config.toml
n_layer = 14
d_model = 384
n_head = 6
n_kv_head = 6
head_dim = 64
d_mlp = 1536
vocab_size = 2048
activation = "gelu"
norm = "layernorm"
norm_place = "pre"
norm_eps = 1e-05
positions = "learned"
qk_norm = false
attn_scale = 0.125
bias = "none"
tie_embeddings = true
parallel_block = false
extras = ["capped logits"]
init = "uniform"
init_std_qkv = 0.0257
init_std_o = 0.0
init_std_up = 0.0257
init_std_down = 0.0
optimizer = "muon_variant"
lr = 0.0107
lr_mult_o = 1.5
beta1 = 0.95
lr_head = 0.0163
warmup_steps = 200
schedule = "wsd"
decay_fraction = 0.48
decay_shape = "linear"
final_lr_fraction = 0.1
batch_tokens = 131072
seq_len = 1024
doc_mask = true
train_tokens = 625900000
steps = 4776
dataset = "wikipedia_en"
MLP neurons of a small language model. Each row is named by its layer, matrix (up: input weights) and neuron, and shows model dimensions 64-159. Each number is 200 + 20 x the weight over its row's rms, rounded and kept within 0 to 999.
After each neuron's rows, "fires on" lists the tokens most often at its 100 highest values on Wikipedia text that the model never trained on.

L2.up76,230,183,180,192,196,218,219,206,244,165,185,162,209,231,184,240,244,194,179,203,202,205,221,211,224,176,197,167,210,210,184,240,192,204,198,206,219,193,199,198,172,199,216,215,163,217,190,198,245,234,204,199,222,183,204,191,180,251,195,227,172,143,208,199,206,197,223,217,183,206,202,213,205,204,195,219,219,199,181,259,185,216,245,191,227,212,204,199,210,194,223,199,197,202,170,195
fires on: " st", "aint", "St", "per", " St"

L7.up1063,189,178,183,232,225,175,218,197,202,231,196,198,169,212,179,227,161,190,193,204,186,156,195,202,229,200,191,173,173,207,164,180,205,194,192,215,215,153,190,200,223,216,237,226,212,209,193,175,187,208,178,194,177,215,220,208,160,224,219,168,229,221,205,178,185,165,208,160,239,193,193,191,215,205,213,227,207,209,236,200,248,165,207,217,204,200,167,189,188,221,178,208,168,217,170,168
fires on: "l", "p", " as", "s", "es", "d"

L10.up1501,195,201,196,179,229,216,213,177,173,197,235,208,201,168,222,217,185,200,184,189,204,197,206,219,238,175,212,205,183,239,190,182,207,172,198,200,215,186,243,200,181,225,205,211,199,201,178,178,177,164,199,194,196,201,171,215,205,188,168,143,207,197,206,134,226,219,219,206,173,210,225,199,188,179,177,196,207,158,184,179,188,185,224,173,247,158,197,214,180,198,224,197,210,211,195,155
fires on: "it", "ad", ".", " D", "ed", " g"

L7.up877,222,193,204,183,180,198,173,191,212,219,187,204,203,201,211,203,176,220,195,196,196,206,175,206,190,174,196,168,193,231,204,230,174,197,178,208,223,174,227,196,183,216,180,254,182,205,190,209,201,231,198,188,208,215,207,213,205,222,220,185,238,168,191,190,217,183,184,191,168,199,181,192,183,199,213,212,197,207,182,207,175,211,216,207,225,163,213,219,157,214,218,166,205,203,210,216
fires on: " J", " Y", "j", "l", "ed", " y"

L10.up721,197,184,191,171,211,209,203,183,226,233,206,181,221,195,184,197,195,196,215,218,223,222,217,201,212,177,218,176,212,210,204,206,194,219,165,183,155,197,218,243,184,203,204,198,223,198,204,243,177,208,196,183,256,191,185,169,228,191,174,195,222,184,176,195,196,200,216,188,213,193,221,180,215,204,197,199,223,196,181,182,204,211,226,245,160,212,235,208,222,208,225,202,221,210,222,231
fires on: " a", "is", "ate", " Sc", " (", " Sh"

L5.up755,229,209,197,257,203,189,207,211,208,226,234,192,193,189,194,218,209,191,201,225,199,230,198,241,222,181,203,182,224,214,192,183,171,196,186,218,181,198,222,208,214,199,250,212,202,169,188,162,241,173,182,207,200,220,185,218,173,221,196,230,175,197,198,161,202,203,184,204,168,202,203,189,196,205,210,207,195,208,187,191,174,195,182,215,211,190,171,205,164,193,194,207,205,210,213,204
fires on: "p", "b", "on", "d", "t", "z"

L5.up1298,194,219,208,169,184,165,231,178,226,185,195,189,202,204,188,209,187,241,182,191,157,193,189,195,185,199,192,186,199,190,229,197,209,187,209,184,244,190,209,216,199,189,214,179,187,240,193,197,208,158,205,216,219,189,215,181,229,148,196,221,199,200,229,210,205,223,198,184,192,173,177,212,196,223,213,201,210,225,187,195,178,209,209,214,207,172,182,192,211,236,167,171,205,226,224,207
fires on: "e", " De", " Se", "y", "ou"

L2.up233,214,229,185,245,225,184,213,204,187,193,174,177,203,201,191,203,225,174,215,189,214,223,185,226,186,192,148,175,222,203,202,209,182,180,220,215,210,196,213,199,178,186,213,194,190,198,223,190,173,203,185,179,216,185,237,227,208,173,199,206,200,233,217,184,169,191,196,229,209,176,203,214,200,183,208,195,222,195,224,190,186,186,171,174,181,213,235,201,192,204,194,220,204,227,222,211
fires on: "eng", "ung", " =", "-", " life", "p"

L5.up1141,215,220,185,158,169,180,192,177,247,197,195,171,216,220,203,203,254,193,221,210,200,217,220,210,197,234,199,164,163,210,222,212,198,199,210,201,187,200,181,221,185,183,233,207,214,207,198,211,164,212,210,175,194,234,201,227,199,188,204,181,204,220,202,214,155,213,194,203,204,172,185,227,208,217,199,196,201,205,201,209,247,186,202,228,172,197,176,207,218,203,192,195,205,211,189,158
fires on: "ra", "rib", "ex", " bel", "ur", "ab"

L7.up823,188,202,174,215,227,230,240,189,190,218,288,212,193,202,219,207,191,205,193,160,211,212,171,170,228,171,205,209,207,190,204,178,211,203,219,201,223,219,235,240,198,212,192,194,187,187,198,198,214,210,231,209,212,222,179,203,196,230,190,213,215,192,205,204,194,215,215,215,208,212,204,187,189,191,175,185,210,219,235,200,199,190,205,194,209,175,209,183,163,188,224,207,202,226,200,194
fires on: "ed", "h", "it", "ment"

L5.up145,170,226,216,234,207,200,185,184,215,209,200,204,202,162,167,209,207,190,199,197,204,209,171,213,255,218,212,197,197,212,172,206,198,208,214,193,208,189,211,229,212,215,182,210,212,188,172,178,197,219,229,200,210,209,204,206,145,207,191,190,205,211,172,207,222,160,191,200,227,200,207,215,196,154,198,230,249,180,223,154,229,206,204,224,202,169,155,197,165,208,219,206,230,201,193,193
fires on: "g", "r", "ia", "0", "es", "s"

L5.up936,241,166,201,180,230,174,185,234,182,204,176,196,212,203,181,184,209,224,225,190,191,209,179,208,186,173,207,204,206,194,192,226,165,177,184,217,180,204,167,191,186,214,156,188,184,240,185,203,221,218,226,261,216,210,211,222,200,211,181,203,215,184,207,194,207,203,201,158,205,243,214,215,194,203,183,180,173,202,196,171,207,231,190,206,193,203,221,202,185,231,233,180,202,202,144,201
fires on: "ing", "===", "ious", "ther", " of", "ition"

L7.up730,188,195,225,198,212,173,196,186,199,175,186,211,225,215,202,199,207,184,175,201,182,170,200,229,211,243,191,179,184,179,235,194,226,221,203,164,223,189,203,194,190,204,192,166,196,192,192,214,215,172,181,199,177,207,195,217,210,215,219,204,179,160,216,217,234,205,187,188,211,190,203,180,200,218,180,217,178,199,194,230,167,196,214,173,192,225,188,208,163,212,183,207,222,228,166,193
fires on: " "

L2.up638,203,206,196,210,223,172,171,179,193,191,217,169,207,192,175,215,188,183,204,202,208,224,188,213,196,168,186,186,193,186,197,185,198,174,213,201,199,212,191,203,218,206,211,176,188,238,165,209,193,194,198,175,229,211,188,191,232,203,175,202,211,182,172,175,182,206,221,167,213,203,184,226,182,227,190,205,189,206,194,232,202,216,180,212,220,147,252,175,177,180,217,215,156,216,190,200
fires on: " b", " .", " str"

L7.up224,199,207,214,177,216,217,214,202,191,189,229,194,205,161,206,222,227,181,215,187,219,224,249,189,216,203,190,188,217,234,192,214,195,227,180,174,182,224,203,190,224,195,225,211,191,184,209,188,219,182,173,200,151,200,236,202,191,200,194,213,206,181,198,205,160,178,201,210,165,182,215,218,188,219,212,217,207,201,213,197,175,188,131,199,203,234,181,207,187,194,189,232,172,202,198,225
fires on: "d", "ov", "as", "b", "k", "ord"

L2.up1475,206,184,187,218,205,235,204,242,198,199,219,225,209,167,208,198,212,220,208,216,188,183,218,202,168,198,189,208,144,186,197,197,218,177,175,189,195,232,232,204,222,212,249,208,183,204,234,183,208,206,188,196,200,194,194,202,232,178,206,217,197,245,184,197,171,201,206,196,198,218,197,220,176,209,222,185,187,253,180,207,188,206,181,205,215,186,207,173,227,203,223,185,193,182,201,212
fires on: " ev", ",", "ever", "ames", " record", " since"

L2.up579,182,217,234,225,199,193,154,244,233,191,189,204,168,195,179,216,221,170,184,193,219,171,200,211,164,189,199,219,171,211,190,183,233,179,246,211,248,185,197,230,172,202,193,149,190,230,176,164,162,187,225,164,218,204,194,199,217,172,178,208,188,191,226,191,187,221,193,169,196,194,181,204,218,204,198,198,206,215,176,219,173,201,210,207,170,177,205,178,187,194,209,235,175,217,197,252
fires on: " b", "ae", " cl", " family", " build"

L2.up1236,245,195,173,179,165,197,180,219,207,167,149,198,235,206,192,218,201,234,186,219,199,183,212,183,187,185,219,208,205,213,184,233,183,207,210,226,211,194,190,225,216,219,169,188,198,222,199,187,201,211,191,207,205,189,184,188,189,211,266,228,189,198,198,177,174,207,197,183,180,189,193,186,186,203,193,237,197,207,192,248,192,229,222,202,175,187,177,221,225,197,188,210,181,220,189,194
fires on: "st", " St", "St"

L2.up1317,201,216,230,190,236,204,198,212,183,203,186,162,231,202,204,198,218,230,214,178,225,158,173,206,196,182,164,194,169,205,188,177,195,199,225,194,178,217,230,221,178,195,217,228,209,176,179,232,181,199,205,243,200,205,196,173,236,177,196,238,194,200,215,208,189,205,221,191,202,212,196,209,194,182,184,205,213,194,191,169,216,231,185,201,201,231,173,203,172,193,205,194,203,218,199,209
fires on: "ur", "urn", "ill", "ajor", "us", "urr"

L7.up755,215,190,176,203,208,189,243,193,237,207,205,175,209,228,193,177,227,207,213,207,204,178,207,223,206,204,214,188,187,207,201,223,165,182,134,190,208,210,214,196,157,199,162,210,231,219,151,235,212,218,197,220,203,176,183,198,176,209,206,193,234,154,226,195,174,190,224,208,169,199,227,211,197,190,198,218,165,182,188,224,187,211,188,215,192,146,194,207,248,235,233,188,196,200,177,165
fires on: " of", " to", "ing", " |", "ely", " serv"

L10.up1279,214,239,225,188,197,187,174,179,223,211,213,177,154,198,167,202,202,195,205,210,175,210,247,221,224,224,216,206,214,201,202,172,226,169,183,186,212,182,211,213,191,214,211,185,228,209,192,202,198,196,190,149,178,232,146,195,226,178,192,188,204,178,182,221,223,212,218,207,238,208,172,179,200,209,206,198,219,152,224,196,227,241,226,174,236,219,236,208,208,185,194,196,176,198,232,208
fires on: " F", " A", " Le", " a", " C", " de"

L10.up940,182,200,225,227,197,148,254,207,204,191,179,190,212,220,213,193,199,152,167,173,188,189,170,210,171,219,217,212,180,186,226,167,182,214,166,181,228,199,176,229,220,203,213,191,191,201,240,182,211,222,223,201,167,214,191,208,217,212,209,193,173,174,248,206,237,220,213,211,202,181,230,193,201,188,215,222,178,189,221,207,198,199,213,186,146,202,188,228,192,239,200,209,165,197,169,199
fires on: " ", "ou", "ak", "re", "at"

L5.up889,223,183,208,205,201,227,258,224,248,237,215,182,223,202,196,218,227,208,162,181,164,223,205,198,189,221,191,196,209,177,226,206,171,202,164,183,207,176,214,207,180,193,209,159,201,239,237,196,170,194,193,222,200,161,221,189,201,192,232,207,205,203,199,190,204,177,194,180,223,188,214,217,198,218,186,208,213,202,248,220,205,190,211,224,217,194,223,240,204,202,187,230,216,193,195,197
fires on: " rec", " cl", " j", " app", " dec"

L2.up1399,197,223,184,195,184,235,215,176,251,184,185,180,184,208,194,204,158,189,203,190,200,216,243,172,209,243,205,158,189,183,209,166,184,186,196,203,183,160,210,239,196,210,220,166,217,201,170,195,153,187,204,199,185,212,217,197,227,188,189,163,195,188,199,229,187,166,187,207,202,188,215,208,201,198,200,189,221,192,217,200,220,190,247,221,204,190,216,169,180,210,213,210,202,194,204,206
fires on: " le", " Le", " bel"

L2.up257,212,191,186,170,226,175,175,200,201,162,160,231,219,239,206,206,178,168,206,207,198,226,192,160,168,201,182,166,182,235,152,202,199,229,206,201,144,225,193,193,192,185,200,213,209,173,177,215,172,202,234,218,211,204,244,179,195,173,204,179,243,197,208,207,177,223,189,186,217,214,175,165,211,173,229,209,195,186,187,155,204,174,198,169,200,199,215,161,203,164,173,129,171,205,172,179
fires on: "ind", "arm", "oot", "end", "urn", " support"

L2.up121,228,189,179,186,168,208,200,193,206,203,180,192,193,182,231,239,212,225,182,190,214,169,235,204,190,225,196,210,181,198,202,201,195,229,219,162,223,215,197,214,211,193,207,216,196,185,228,207,194,225,213,201,199,194,239,208,196,192,176,231,216,201,201,175,169,185,200,192,205,211,172,198,190,207,233,196,208,216,195,176,204,195,190,206,219,184,207,174,219,196,222,195,206,226,228,251
fires on: ",", "(", "[", " add", " record"

L5.up1096,196,250,204,166,207,162,206,206,187,194,186,179,209,194,192,186,180,207,189,196,181,208,223,189,218,198,198,202,200,186,209,175,225,213,206,196,187,202,206,197,207,146,255,202,229,215,163,195,175,186,211,175,207,205,197,225,225,202,175,244,226,166,223,165,214,209,196,200,180,211,200,216,210,199,213,199,191,192,179,210,187,187,242,210,222,204,225,185,208,142,211,223,189,201,198,173
fires on: "urn", " b", "ham", "ake", " al", "aking"

L5.up73,203,213,206,211,202,212,188,181,204,190,218,199,215,199,193,179,214,205,220,180,208,230,193,215,194,176,167,231,212,177,188,194,184,216,213,206,217,221,219,203,186,220,242,223,191,221,174,194,202,157,198,200,206,214,191,244,232,192,197,198,230,224,188,182,231,162,157,178,177,214,197,198,171,220,190,207,211,186,208,227,180,215,206,199,216,184,198,192,194,209,230,230,191,207,226,209
fires on: " b", " B"